Weights of a small GPT-style language model, trained from scratch on English Wikipedia.
Architecture: LayerNorm before each block, rotary positions, no biases in attention or MLP, untied embeddings, attention and MLP in parallel, capped logits.
MLP neurons of a small language model. Each row is named by its layer, matrix (up: input weights) and neuron, and shows model dimensions 96-191. Each number is 500 + 50 x the weight over its row's rms, rounded and kept within 0 to 999. Numbers have three digits each.
After each neuron's rows, "fires after" lists the tokens most often just before its 100 highest values on Wikipedia text that the model never trained on.

L5.up626:469515507466575496540409464442506392582588505458436512482482523512517569452533555488493542443562544478551452458460506497369520433488498449548448460426544496438487571487438537576515474473574518533504535451460509590593534488552536398446423440425514475487487562431499438490503572505462490553
fires after: " d", " s", " D", " a", "a", "er"

L6.up748:547432546566570553515525503458559508559531564479556474471561523530410499515452512448618509461519514494416546492569451520516462574527530522557572570485493525492471557474431458555506512499498503416542503524507524492570530496442593459508482368490459554502472537478520497413521525470545552495
fires after: "t", "i", " or", "r", " o"

L8.up367:438395483493483479511537488508506441473470574492516556437497535444470498519452486515554594467514480567411477462494485421431558445497510539559492430601534442501460462493424550488498444473508467450514462409513454566519569454459547377544409537488521558532498521519573524501564528480463489425
fires after: " c", "ar", "or", "a"

L5.up206:440631475474390577513446569476429477548494470363517483547478520536519463534485511435679455469463471568536466573509526514504554468531473395438515516553454457582473457513592511529511512479507550428484523578529610440466549462474412556519494418434589476528415560505466438479425490484546588515
fires after: "an", "er", "en", "in", "iv"

L7.up164:602471430480513598496423560468516492499524483379470445420590557512469521502613464497522520534414476459483431570524531545471493493441472408546455461450480475490558470452492541545555530518425523545495448441579437358537438457506476554537444486583468533520499446489548388462534463534551437482
fires after: " p", "d", "e", " f", " de", "p"

L5.up892:543532515504570480506493455498441462540550525419422512483482507516488465522575486481535527573448460490530568453526526479577622557547512464582498461407551560674551480514570513518498501391574406459482532424457454594512473506543501511534504466484472448510454501455428517459478496585576511503
fires after: " l", "s", " s", " S", " L", " w"

L7.up104:493508548511521484385448443482456556587446592505461527508398576592552550548469433477486492527587524504503584438491508455457470447521401566523472452518437517526554476495537467476443448471473483487507505522590442506568548457531522535509532518510604558578452502526502481535377480482430542469
fires after: " m", "h", " s", "T", " k", "j"

L7.up52:511471488450495492506522472489475461410477503497518504439455522505560490460599636548508457435458479443464555537527565486595484534450411460447503474591549556431556473466534516459378423515425592581488482425525469514487377499487416443453527530582501485448571413506527441553538459463537484560
fires after: " t", "at", " st", " St", "t", "et"

L8.up239:502521495447540529492506466519480515486502488514541445476546517510458473409514609453552509516564420451437401548464627491374557462442525551503450396548519519485546544506460503478402513463469503473518512545517495560410466522438549495478435592439549496530430513526531511461574639469546478514
fires after: " or", " A", " a", " o", "1", "e"

L8.up852:517508493476516517522611415514544543411474482517509518484493548530469463488512495484475463526543407556461558518488491514581516566452506524486455528577590518540475521582433566456475409384532567436574492489602525460492466465554437581364562481572540490499488408507442537535545511477508469466
fires after: "h", "k", " St", " H", " st"

L5.up693:490551517478419457556460478526588461551525621452457465395576435537543493557623430537472546486520442548542514540597463508442463490509410516447588413517564444482518456559409490524582491536375424460468481514521491569544440567505530562453503488396536524414525472475471378574540447408525396520
fires after: "s", "f", "ar", "i", "h", "ou"

L7.up928:444506558488576466531479485486499408503465555558560494618485555543584444449510520433512506607585539481543479528536519420506487527401522496493531471478455580469494497452485525446377561567435512471553401480474538475493480536508483604504388582444541445507545490529477478571393554511432545409
fires after: " n", " m", " w", " wh", "e", " W"

L5.up62:467499566479486451584498567549509503435457508539526502484531481464557529468469504504481504498504518560520491531478584628558521521526506452519511435497535511531613525504514533532448571428495444379550506494499383440503404449579533491505517464469528499539623499537515491498378524422455499454
fires after: "i", "y", "et", "h", "w", "b"

L5.up292:595473450458504475533488432499496551436419601508456516460439548478501468433539600556484450517484547513457456499465478533458479540544456607547496451470468445511502471490557535474590526461543565564534550482438516471553425524429441562470507587514550511487551486545588454523482514536507619496
fires after: " be", " g", " t", "g", " s", " th"

L8.up793:453512458466420540521444516549470577574382472445524455504527452503565479458554507578544460575381579448536438452428476459384567460546426438507448558478531527554462400477507563491487520577551573436570499505518515555422491569545488417486478517367536595544402424501478469532499525417522541469
fires after: " ", " (", "9", "n", " re", "–"

L9.up934:485509570472442506465530444566461461473448582556520594507485533493516440427493537500520531562595478527422563514549439446564468455518536482516452541418508508465592456523464495508576595534500453470502461447477505499395483440422479527450492589480518447507532535503599494518490602523509463468
fires after: " W", "ep", "p", " w", "or", "it"

L6.up360:578404458472462593580485546505447514473495493427438426479533436510618430583514521491477584558572547556541421567466497513559510555527523496491506456576498499483596565463481519461485498498555446513564565425557472521452496460494589495471599395464527431418512497542460431583422454481508394554
fires after: "ol", "ir", "l", "ic", "y", "h"

L9.up652:447537519431601495500492536561492484417498536503494503457419493399534474484492500466549523435471467469435526556596471474489382447488507458498558475485517565559496533435543565540420392478431476552478580514439473543530424498531529401507458552548551538529513512558538407469453514487417504540
fires after: ",", " f", " w", "h", " "

L8.up758:463553499445568473435538417517561410492511471522551422481551495576428469458526566468506461508490562503412448488523559546510511546498539427462528589552423425499458521483478516528481542440524477469571489499500483538439528440427520510537482477451483550529447419437531537582576487439551483529
fires after: "e", "s", "ion", "le", "k", " or"

L7.up230:515506482446479479471554537550558442554525462458421558453419458561422514490515562545557559437488526514518497502523616537433477544574446475404472495565405452595399598518451369523451483454507481469446465539498487456494539475514457448494500424478517417464574465464483473517478473521544546500
fires after: "it", "s", "e", "t", "at", "f"

L6.up957:437584574499405482477590500412402520570536620526475530504428489517606470481513490484540539479450416504561585518451451523397447515550515501508535505518465550519579484526483475431485504423513667514569488495392456410576473529496485454618498476477572489508490606496454427513476502553567468571
fires after: " p", "-", "c", "m", " M", " w"

L8.up816:521543452545493500424543563532429446421462446449523455537475529498480528493508534505525547428547505531548556515456451448431525514436486453480551479461509565462506429484442561463571578455576583576497515493460520424546553419541470608462548519426540498499435475489437506531491535482543439520
fires after: "o", "h", "or", "ou", " H"

L5.up744:416522453547494506463538509505453503473528460537498484469574439523472568504508530526635545625470512488434508549523504613402463578521409459532504504419468528490471476490478515456465474459478540398508534534516573464461515546503571527515620557560453423553584465521515476544516625535528511552
fires after: "2", "3", "1", "o", "if", "-"

L7.up325:460431537574518566536494464523470486479479570479525578437452616446506450504420539424491405383477526561445602498504478511576483542572537487484487549598588499541510439483465455485536410506459383453463486570513535543478479531438451408468471515522478461468463447510540478526438446547562451561
fires after: "ist", "al", "ing", "end", "p", "d"

L7.up527:475492500561477502522526464569576485468510573415503549470481634507526559542461481505559444525524533511507538596515534443529492523458504585443475436492479501483546422514475481514502487470625512537593500487461376540481546478528561532376529566534461488500579521501465474488594441534442418505
fires after: "e", "at", "f", " al", " s"

L5.up862:508524514560516500506481503453529493481543513465598458493567412528536507406554434466497480557561445401480482476517499475520451470532424524488527475438456425509535514462404598394464574508499598597536593382465478433485508423544396542536481461523558485530470452530417414531499448566468427423
fires after: " h", ".", "r", "p", " l", " p"

L7.up691:517500547564504466434596502502468469514459536473485463462561404521520555473514478510574470435532433511533471511526495525610541530492400521556550461434539447415458483508457489506517428494443524467470550503549477417433453453535535503501561413451483567540488584471445405497550517441322569546
fires after: "ol", "mer", "r", " an", "l", "al"

L6.up150:443517467444538493451477509461548464599538569460533552417453425425507526464481524515481419495515471493573375468613550537436550482488525526469533545524464516474486521484494559534631424447472572477457552526522452526432542509523487530444431425465445426474547473528621470510530507564374474434
fires after: "s", "d", " A", " d", " D"

L9.up272:448610467460530496446485469497468572520487515594408480447495436533586490435543546616588505481565478612497383512556414534483479448490545457527529382566531405586412492404541499501426472476531439556532455517584520543523506549424428531400552474477440424489568518478577502461491423475605456429
fires after: " d", " ", " s", " A", " con", " D"

L5.up645:548468535521619456452476492489511415605529520481464543495463495614381510414543487526448458483471508456459569488422471512544510460483456565501503414488495465520502468418466442639554377496478468560481555557528502513490528515528481524494460466479556446448581507436505379566469523624477489527
fires after: " D", " a", " d", "d", " s", " "

L6.up629:538605478496537541467536500550454583571436451517492570455606599557601436450626558507520448489482521404533506503531458514467575459568503492431461608526529459445387510450556499484475452498503464480515454496558474606541539490508518480514448546499477571520553546473370453503532562534574468517
fires after: "ct", " ", " ex", " d", " L"

L5.up453:432406581511454538471510469491520486544402544549535491537505490501465462502523500531503513481449531539474487488616449541588478474491417492499341479407457492477509461534562460525531514493470569501531441497558490593491505403539431550533516515600450521457530469495552525511499441570431418484
fires after: "s", "f", "if", "p", "c", "an"

L9.up426:547567511530509520438537501498393520496483468562554508417496545506469510526523493514508506482518558464471580471497452440422518451486481493490519508541511534486560567502515534408501500482427484570433473638467461507543578572524537534521425413521518515458529515520523551486435563483339464526
fires after: "o", "u", "c", "r", "d", "ou"

L6.up740:570570488472411517553537468473455498527507524509499351420559506515552543522462532496532524445349466471467509447474478456420499485547458471565572572607533508463489487520520485463461433578464482399545420598463543591498510461446486462505458470516494584569508498443488516611553499423449548441
fires after: "u", "in", "r", "i", " C"

L5.up802:598500511515457501530460499478545398472523511549362436567520438486484511572539488541599483391528508579583498526456463441411560500524590582466461544448490517440491461571428565511511494505527444561530502540524421544554483458544538582535581511399463456465536516438552471503538537540510348436
fires after: "h", "r", " H", " h"

L5.up306:463585425485463441589405491492531502397520511427536472446522525537534562472487387517569453445474468492533469640501528546517504558438521547454478516491514478463436600461448558488594540585409469547352492574483519539549516534556490528462504561518491490558462482505516446483506446442441514454
fires after: " wh", "ou", "s", "ed"

L8.up183:441418466447512535560487422541506517471494528396537499425500518462531498517576558606493456501458515525504490533514566445488567435437525479403398426548444489531443469536560448497545456391435540417582517407515522487531451428515459498547495450532535467584565488426499561496485377528474478464
fires after: "f", "b", "k", " b", "s", " f"

L7.up786:479466511480503463529546463392522604542510532490518570451564448470426417470486527429595556529521458482523439535481462533508496551512410452552469531513512488446521530525504470511483509493411596440548445535502574506499482458489580545425534460460519523596472516496447546541407503546484517580
fires after: "g", "p", "ak", "ag", "r", "at"

L5.up282:467535544399492613499437525455437381486486404497512450506502535478480524496472541589554488465476577487612425638416465495506460532510562539509476510410456435535490407464527508483469439561534486563500524437506521494512491453506484388549536572524556564451481564511480516478472477466535488539
fires after: "on", "en", "an", "un", "iv"

L5.up973:489484547471507487448493426529503461404483497384519387526546433480516522505558466588521455585492492487510531556468428527529540651549502453513520481491513513582461491562492484476481426494487529491473486518581546465563534443500585570591537424533424458425537503525419491495394412493447433546
fires after: "v", "res", "01", "ost", "n"

L7.up874:496497451572547578394402466530528519539565537462518521545489532562591491456502519371467534557545502432513512481507524489533526502478432476503462438487554490513483503471477509448451513479463517412489499471547645505511445599494539525466498416472351436476503471531552467488554611497458556510
fires after: "l", " L", " or", "er", " R", "ur"

L5.up189:507512497524498543506480519442482468496460523547517556530513493418596496586569504559521516442530521462512557484580478428571523450479402521586479496536552550519468488560566534453461545488495559508458428467501468456565511435587569450426471537563492467516488509547547466573533448603444506536
fires after: "i", "u", "a", "c", "in", " le"

L5.up552:519486560464516566446461441524590636588458484491464510545462469426638503493540478512573542490443465543482473439484443462454407453498547444522440512522516460508471430426456508517533512556542508428458551517514494491572487516549506490492538526500477388443605520526429481440484467452519406499
fires after: " E", "p", " A", "E", " "

L5.up451:454443539511539398485409530553423580523521518469439500480542498492557443477558520533493539434518470521543579547496519414472505530534419393443481475405519536569454579428555548409620466537474548537503458601457518486441587515502413593551475515361460431527522476479506551531558507429457478463
fires after: "m", "ol", "n", "s", "t", " B"

L7.up282:444434480535405404517535490461533454537515498530519478494544610455470552527579548454518533513574519515537522442516522483466493442521475528508516548550585557499464440498552393478454533515458519555487497552500406474519462368569589466549459474453526591560587508601606441507481446496531457478
fires after: "ro", "e", "le", " he", "u", "a"

L8.up912:510532491504418521494464444509494471503624524468572655504542532555528442489508555434576459462453491471399479523547486508574548499559546464437435519440600425471555494489418513434519483546520466464452493418457504532596474471469551387541490509498480466509453461550508426477500507623477501576
fires after: "p", "al", "il", "c", "ec", "l"

L5.up321:588553527561444592546434518587448448531500465408490476504490536420564539491466578454514542559528416494450526462452439523485530456450509517473486438513533510424460558493509522422558533619549495544511501457444457639509511423494530370523466426532493498497478556488533478451545521517460446503
fires after: " d", "uc", " wh", " D", " w"

L5.up642:553480494548491489552498512488509505562455454511525477451501577406421414533379530500491436621486539501519570534448536576470473492460449464485533482459488488475553503466439441407456444467508538541538406486434497409433507472440438519470510579455456534481529536504538565547559503550480531491
fires after: "l", "al", "j", "b", "f", "r"

L6.up225:473572479364569513486522480537575470506477531465544509437473449500475544525472463458476448550581445474625514501453417492650498505541515485431512532469492465549568519424542417387524562568488481469449454459457527546573495452493587506544518642535530424511501476554504559529460552602532454457
fires after: " b", "n", " p", " st", " B", " J"

L5.up286:493516575578536537482442507455366559546430579544517564507578487472452533485470499524458532523537471603471552493546473494463458407515487514564443513539503538483529409473502519486572536488485477536484359512529427552607463393484399501563496536487561589546560479538517555518558436525539566369
fires after: "a", "ul", " m", "m", "e", "u"

L7.up658:492650503449483544515487459509499501519470578394510582505494555472447497444529461504486471566511568476503649487456508509488505513519567495414460484482473438398548523478539578507468475474510574438506533571520463438567515493528465446578508528526473500467578522406525627401512580450477541429
fires after: " b", "b", "er", "y", " c", "ch"

L5.up444:500555436500467559476465434543479396463549553485464478448512532497524460417446540506446460409568575516495487484525577506498496503445446475457560443440476591577520537559476543468437472481495508539551490439514490550472462425510512444484525468520578507521570422503517473386491473500445461475
fires after: ")", "\"", ","

L6.up322:485493422532577511504418474570473526543450522520576461558513445512448539492448648545576452514488474512436498523485556479474564478547388575556572447522409546384510558469559426445459589459506443448533430490488441634515547487502538479600438473520479497495515490539587430402530479508510467481
fires after: " a", " Mar", " re", "ar", "as"

L6.up839:490502469469424520509572449336481481500442568395512451467448506418487548476444483445528469554511434487546572499490534576552434480554533513480487511511419497522548400576503516615531505520524495484470607557417439480505528504447531475532487467488520545470502524542576488485490505532565536484
fires after: "ac", "-", "on", "c", "g"

L5.up733:479495540445490529523471478448521511583469502472517583561524486473600487585621540496560513566448526427602514485527555494518452505456469519576478649447401512521504462485511516428521486491491522457588486584493530560460523474508582478561553430539570461609497558462570466409520509490455590511
fires after: " re", "e", "on", "an", "ou", "in"

L6.up369:489550511525466509498495544488411498487521498458446521540529466420517449481518492518499440546425416443502532510568693439581439519488545486526488420501539470566503568528452512535526473443525531439453422467518416497509493508502505499496481496443438513532646464394534428530524546520500412475
fires after: "b", "e", "ust", "ab", "ist"

L5.up441:471419503532492484545538510471490542465510555441483490542564510602522430555508524475563476506479471455606545587486556512485475506504412511545392558347461494455483533471500516438490563471466486501466567541575389484511482363457565496504533490547509464424413510463471505486502531384459591533
fires after: "om", "an", "n", "on", "f", "y"

L5.up991:512590519486509508480562477528462486476438511435438447430512427534521459560564480486511473468548482529579518465492454565541496462468480495377480472514524553509518551498529453468502536487511431503432527458502528437507540467411422570499508513419395462480435479588515485531477546593479456465
fires after: " b", " B", " c", " W", " C", "k"

L5.up869:592572527558471514563566468474533416475495502499436482533521503577530514536476463499477438465426434590419392508509497429539544580477551572508478533549473483514547391581484547473472499622515529453516553495540519457529539478539526502543431518487520492523457433446511534457537367508539446512
fires after: "ec", " m", "c"

L7.up623:563419549458505603502461576511415462477509473541538516443521505543525505506450592482486399496542516421482530432504456499463525459468452505550525554587520512589505525471423482522505497448454567400504488589592400488548521501521497482434520542494521526517573486520425431441569515485467505529
fires after: " ", "i", "re", " s", "h", "e"

L9.up709:352415487443505450503541576542484459559451536516523525434496533488423453565437539443535531470486510496481589530570515504452417481500516511564433549476493541490455508490536601511499500525508504366405560610544434525537518395495540416465394542462450516554569465515495489548534520491441545439
fires after: "ar", "a", "on", "==", "im"

L7.up621:472518431439425465480497494488536507583453570552487546470563468436580449434502519541556468588523484442417482484588585477481451467508450553457467544507548406435539533436555592486465416497455396618533530516501538524490484469503585542469461448504511505439479507500578389476493518542417545464
fires after: "a", " A", "h", "al", " D"

L6.up763:532593535500468477488475492494477618577499545499590567459516537410418467521600581508459498594515481422410463439496596516533467494502519420480493504542401517480401549380556468488428471460446559535457544507448542496510552415481541492547530539519443442466546444476546557509548476493474535518
fires after: " b", "r", " B", "b", " R", "el"

L8.up526:570463572517577528382495546589575519491537541460550491452581454507598511444430519472478512560493426555542550592499567550512454429443460525509444468516550457581467533638474412506457466470490430442472502550608437554491525453426465524527439459515476445469556487510591520477418575553526475535
fires after: " D", "i", " A", " N", " a"

L8.up311:421449627549549539467525524560446409438575471539516483453480488479439551480563500483455440479568448540443463551536447581485483532433466469545598521536431581460528473587466500451616562481417508466392479545447535494509579417521473521527462510472506543475596470563512559504431561536468462505
fires after: "r", " h", "is", "ar", "um", "o"

L9.up913:579498430487550494462498478413518551407574516399528436579624491561513433398409488410476528460460555453427558491512423432460441504513528530507505462502508498499562574526540494538517447483556544485529521540532555514484565539431457444477563442514532461494550429451485449426470465529529527418
fires after: "d", "i", "r", " f", " F", "a"

L5.up760:450446473412578541521528528502531467435475484526545623502510510561472499485497470572470480604495464444452411499472551484552527529526432416547507526555530457501375505566472476493478524430486612515439558489498487368448510485495401515398437518498428524487576422436508461460598583592555529463
fires after: " st", "d", " se", " St", "e", "ct"

L5.up953:497535564473523412462496444476510499498562470449579439664446520527535565460547503545465467501447525510409416530463540425496561516541471441556530556536534481472464473514422508517467526489625466582568530519550580396515415593536493467542502441583518484464511566470592421511469492503409557476
fires after: "iv", " v", "r", "er", "op", " pl"

L6.up700:475517496484465599499389487458534508570525501486512543480516546507533431505496482542496503572512473470426490565468490608520521463535629483528482517640502453451485496457572542471395361508484485497462481492431545464431448435552469486504485521486498550425564492471535582534570529573461448527
fires after: "b", " ", "er", "ep", "r"

L5.up50:522464554501557450546597460460542533559483533506531460461523446561519581497468398579510469574502522536548472517542485528536506469596522466484529419448402451523429415565535478503471475552503539457451429411518538494404519447485472498442543497558518484534502512549509504527488549496446530437
fires after: "r", "ur", "pp", " w", "igh", "v"

L7.up875:352509571487507583556562577437465486542510486485485481388521496493446448484497581515562458455494486508497488515517544635575545522470513385503506621538486487428461479524512548504421488515491531506505468469417508486532478442402455542447413508510492463518495440581432600439374578523505509417
fires after: "r", " L", "om", "p", "op", "t"

L5.up362:530512497492445509439506481635542554459531469559421499420529554560459506502527536530528486397576516591541554538484559475521612480551563480406454549493505419491406536527525492546519544411483537509529487538482559535519553444444473491503547540441455422509503518462578523475512524491509367443
fires after: "t", "f", "ud", "nd", "n", "ct"

L7.up1017:498533485504482549537511518460435494534544511479466520487468556492515509560481626508659497504451496426553460556479501533484429626517426472442513584469531482575428525475530472433578469510476447481492547500520573470517457429426440484541520439510475479477534506480441461445472442531558442525
fires after: "er", "on", "ers", "en", " P", "in"

L9.up813:583524556326473520541499452527531417488493501432579398495438553488520547451565495456564466522472469452498419554514440548449509509540506477480569515501468508405531506477460389526402525445521515541586498476452587525478514510488528496512423483495458478531463362508536602553500600480451551524
fires after: "mer", " A", "ec", "A", "f", " a"

L8.up375:487562523397519453505510450444503512518509613536440504485502419520522552539514483481473552490510470475438424471471442510573533527541524452415518491555467491451467522427534531458463536514547494468435547546428536528467617445522495509416441457473477425496474490467585410462504401510528550436
fires after: " A", "a", " con", "m", "s", "y"

L7.up454:499558456486509495431531484483497501607507572494493462557435481502514442521494508470425446512446483549531511497488449413443525402604447510412412572585506579589524487508440434528526560388476549507629548557505489524531581443485488511530502452516508475594555527501513453518466468490570559558
fires after: " s", " m", " p", "ver", "re"

L5.up284:586495443523510490386528579559628444494528489539505476503502419447517534537483519484445508446533574423390503537475449540508594394536507483536511600510466406521460503548473426541473432464669585498521468469587634456484516503541471419488471428445508472592503469501531398555569492494504545519
fires after: "r", "v", "oc", "iv", "le"

L7.up958:468408439425601566434455558594528459417537474464577471412530485497541596531514478471430519467523415493459542446426499456376581473454489610483549511525459547488580535375469483500583542452461620585478397558411510482361572468550564464458579539480572507491453529519550470551314517550536439502
fires after: "o", "a", "u", "ow", " h", " a"

L6.up693:494489493506499500540506517505489545488504537496571533522472588615502466490579501501558505430515496499466440490508426501525549505563536616429517497581477476459545490524414552450543432553565598458559471556511388432465469612500465469469506502498563509490503487444525519575449388398500472460
fires after: "l", " f", "at", "c", "h", "f"

L5.up490:570455450576479566525391395524440587526548449497470462478563573591501454545516520496540489498544447554380527528608444511508450462501513472527507540526513550502534550523494493562440449511452577447541440558566454502496481535373491540536518560473620552453583468507477562534537491521491596497
fires after: "an", "ul", "h"

L5.up393:471466464544534578492526504571543419557476527402418517425529555478451430450548620551453536501468545601500620529471492575513472494463496526522376410497466466548456571475544515525577537435560516550495580522511457481496485476542517532434414426451492478424555570514539471432531541512484585441
fires after: " v", " k", "n", "al", "om"

L6.up321:452547602417499522502489585525492479434567423506593487490574553462542461531513517522636469543498509409480532525485468430508493508464477428504592512493516563576475586609531482445437613558497528473478631541502513516453497508539512496517528538611577415504508486472522553573370550483610495608
fires after: "1", "y", "w", " w", " Y", "3"

L5.up712:466513533576525458471490498506527547465552504476495449435526518369515445490562458491438494510501490392453454510488485442625476452427515469421471513502542449571505473490564501534525526538400472415509452583540499561484482551562465493476564534461356441525493477561529442458561556506379515408
fires after: " B", "l", "b", "v", "ur", "in"

L7.up229:531471590489545506468430479508559429454484552486487366458581521471508519495570412541517491551491509500562516478559533530435514525575595438410491585531480427519397467561520521485444512499604586416465542526549391566537462442502500472483514551565489473493550449492610499449531591493479541429
fires after: " L", " c", "c", " S", " n", " Ch"

L5.up888:624495501527393526549542420534562481476459468536504537516475528607523554535497501422594509549351510531509528503505434497492590454485491547516476482537561500518535492553444526450547503556429443470528472583474482556468475399513422500508412464549475578397383584477482487493609464501465543410
fires after: "c", "at", "en", "n", "ass"

L8.up697:509624507404585499481544463508478543524512448486535435452538534438462462540553509514491513545525496496489532556511554553430630557544585435484450530509533472601501537519465446464488504455644561572534530472548451492478547442512546461476383439497540463524535410506501513510502603528424563392
fires after: " l", " L", "l", " r", "h", " Ch"

L6.up739:553548509504439574494468378507513448570536523426497437523547507550528524499442526533489478477525475482504407522456460417475453526520545525483520614529490501608508543495607555561555441514527533509553446488538492516422490415501482409497516533492461460484492524449471481578545639504460479457
fires after: " d", " D", "i", "in", "d", " his"

L8.up297:527534563532478472439450547500464511523519569437543552561567564513467499411495509504557515518556454530478521547530522537442529544416454418610614427374537494437461540547463450530494428430474548544455420521488490443495454436418477464553450551462534553410391499462442420401503471536499478540
fires after: "–", "r", "en", "v", "l", "p"

L7.up77:556468433537432531526493468511501478526447577500483497489549593564535519401502524496565450472518478462489516496515533519531540535498436490474563627440521404500417515598516487511401485461530596467469437541571465445521548421443560522539475514519456400503412464411466471495522411511494505556
fires after: "an", "on", "in", "ou", "om", "b"

L5.up723:568432503483482459503502450591446508384450638444522519518462455515439532519523488520533465481343460545480588495489533472540531518489485541463488576473457500562496527549394503458484513517529455463570410590489490564479422522493488548509397487499516448550491419578519526436492526447573439615
fires after: "at", " T", "p", " p", "al", "P"

L7.up313:426515515487505458574436575539506428508501538554399583452483456466460478519538426490565484486524517531567596519573522495517504536627429560641443509516457399580471521470550490464477526453509409536436531464418465468501518468464538595511454493545607393467481491508455488483484489526442521485
fires after: " s", "q", "k", "s", "il", "us"

L5.up687:495505557437510461514510437476640513533496493482460480504464495496558476482498521441469525519499518491502559425535422529521423510457522541512536550423467513475561467532439538433513442498427428514572441465492578433575401493462513589462438461419526527557485440560480551435467429490545575415
fires after: "ow", " n", " N", "N", "om", " W"

L9.up513:453465459559498534501445556566521541497513506495454507490497533481546518529455479495527470532503519440457513406588532449549455561495413475540454483460535474485518506615425481498433487497562458473592453547544416511468509494463468395467428553409450481515524558498461397546462495675481518529
fires after: "e", "f", " ", "om", "b", "am"

L8.up384:508529563602476395512578525483423483512608466446578509492518532551456507469552436462484495553526449560514580524461473488520506505467537429437512427554478509461492543421529574529507549538454514435387541511477508498537534409556479537556501418453556481514473491528558501384556499468489444500
fires after: "c", "ac", "um", "is", "ec", "v"

L5.up887:415451476563493486515469358459569473457484455402594529571518491494567437459491453521528498531516572519451562433512440491554478485514490492543373526463486472607487536551488384485499433516458541514485517538452587579463483512567544502455552554484398484433422443510494435559514489447513427529
fires after: "p", "if", "5", "x"

L8.up199:548503516543627426439445557547595433465501532487483527502462485508493552511434521544459430527545444515459494584506451501556514439412495546449477444518496515570508495477474560626441429546468530447483453478469516510504520541556496531546417484445477453482536600504489472439533443461492444502
fires after: " a", "a", " A", " V", "est", "er"

L6.up115:437514486562507587531476503497447432481467464412512552565502602452514554522468478514553537465519510438439459482489516497480536515490466512435408533476454478440558417463532461519495540506522471408580515529442490657486486419611473514408428396505484639460460525397535463602527508482413589504
fires after: "r", " d", "c", " p", "g"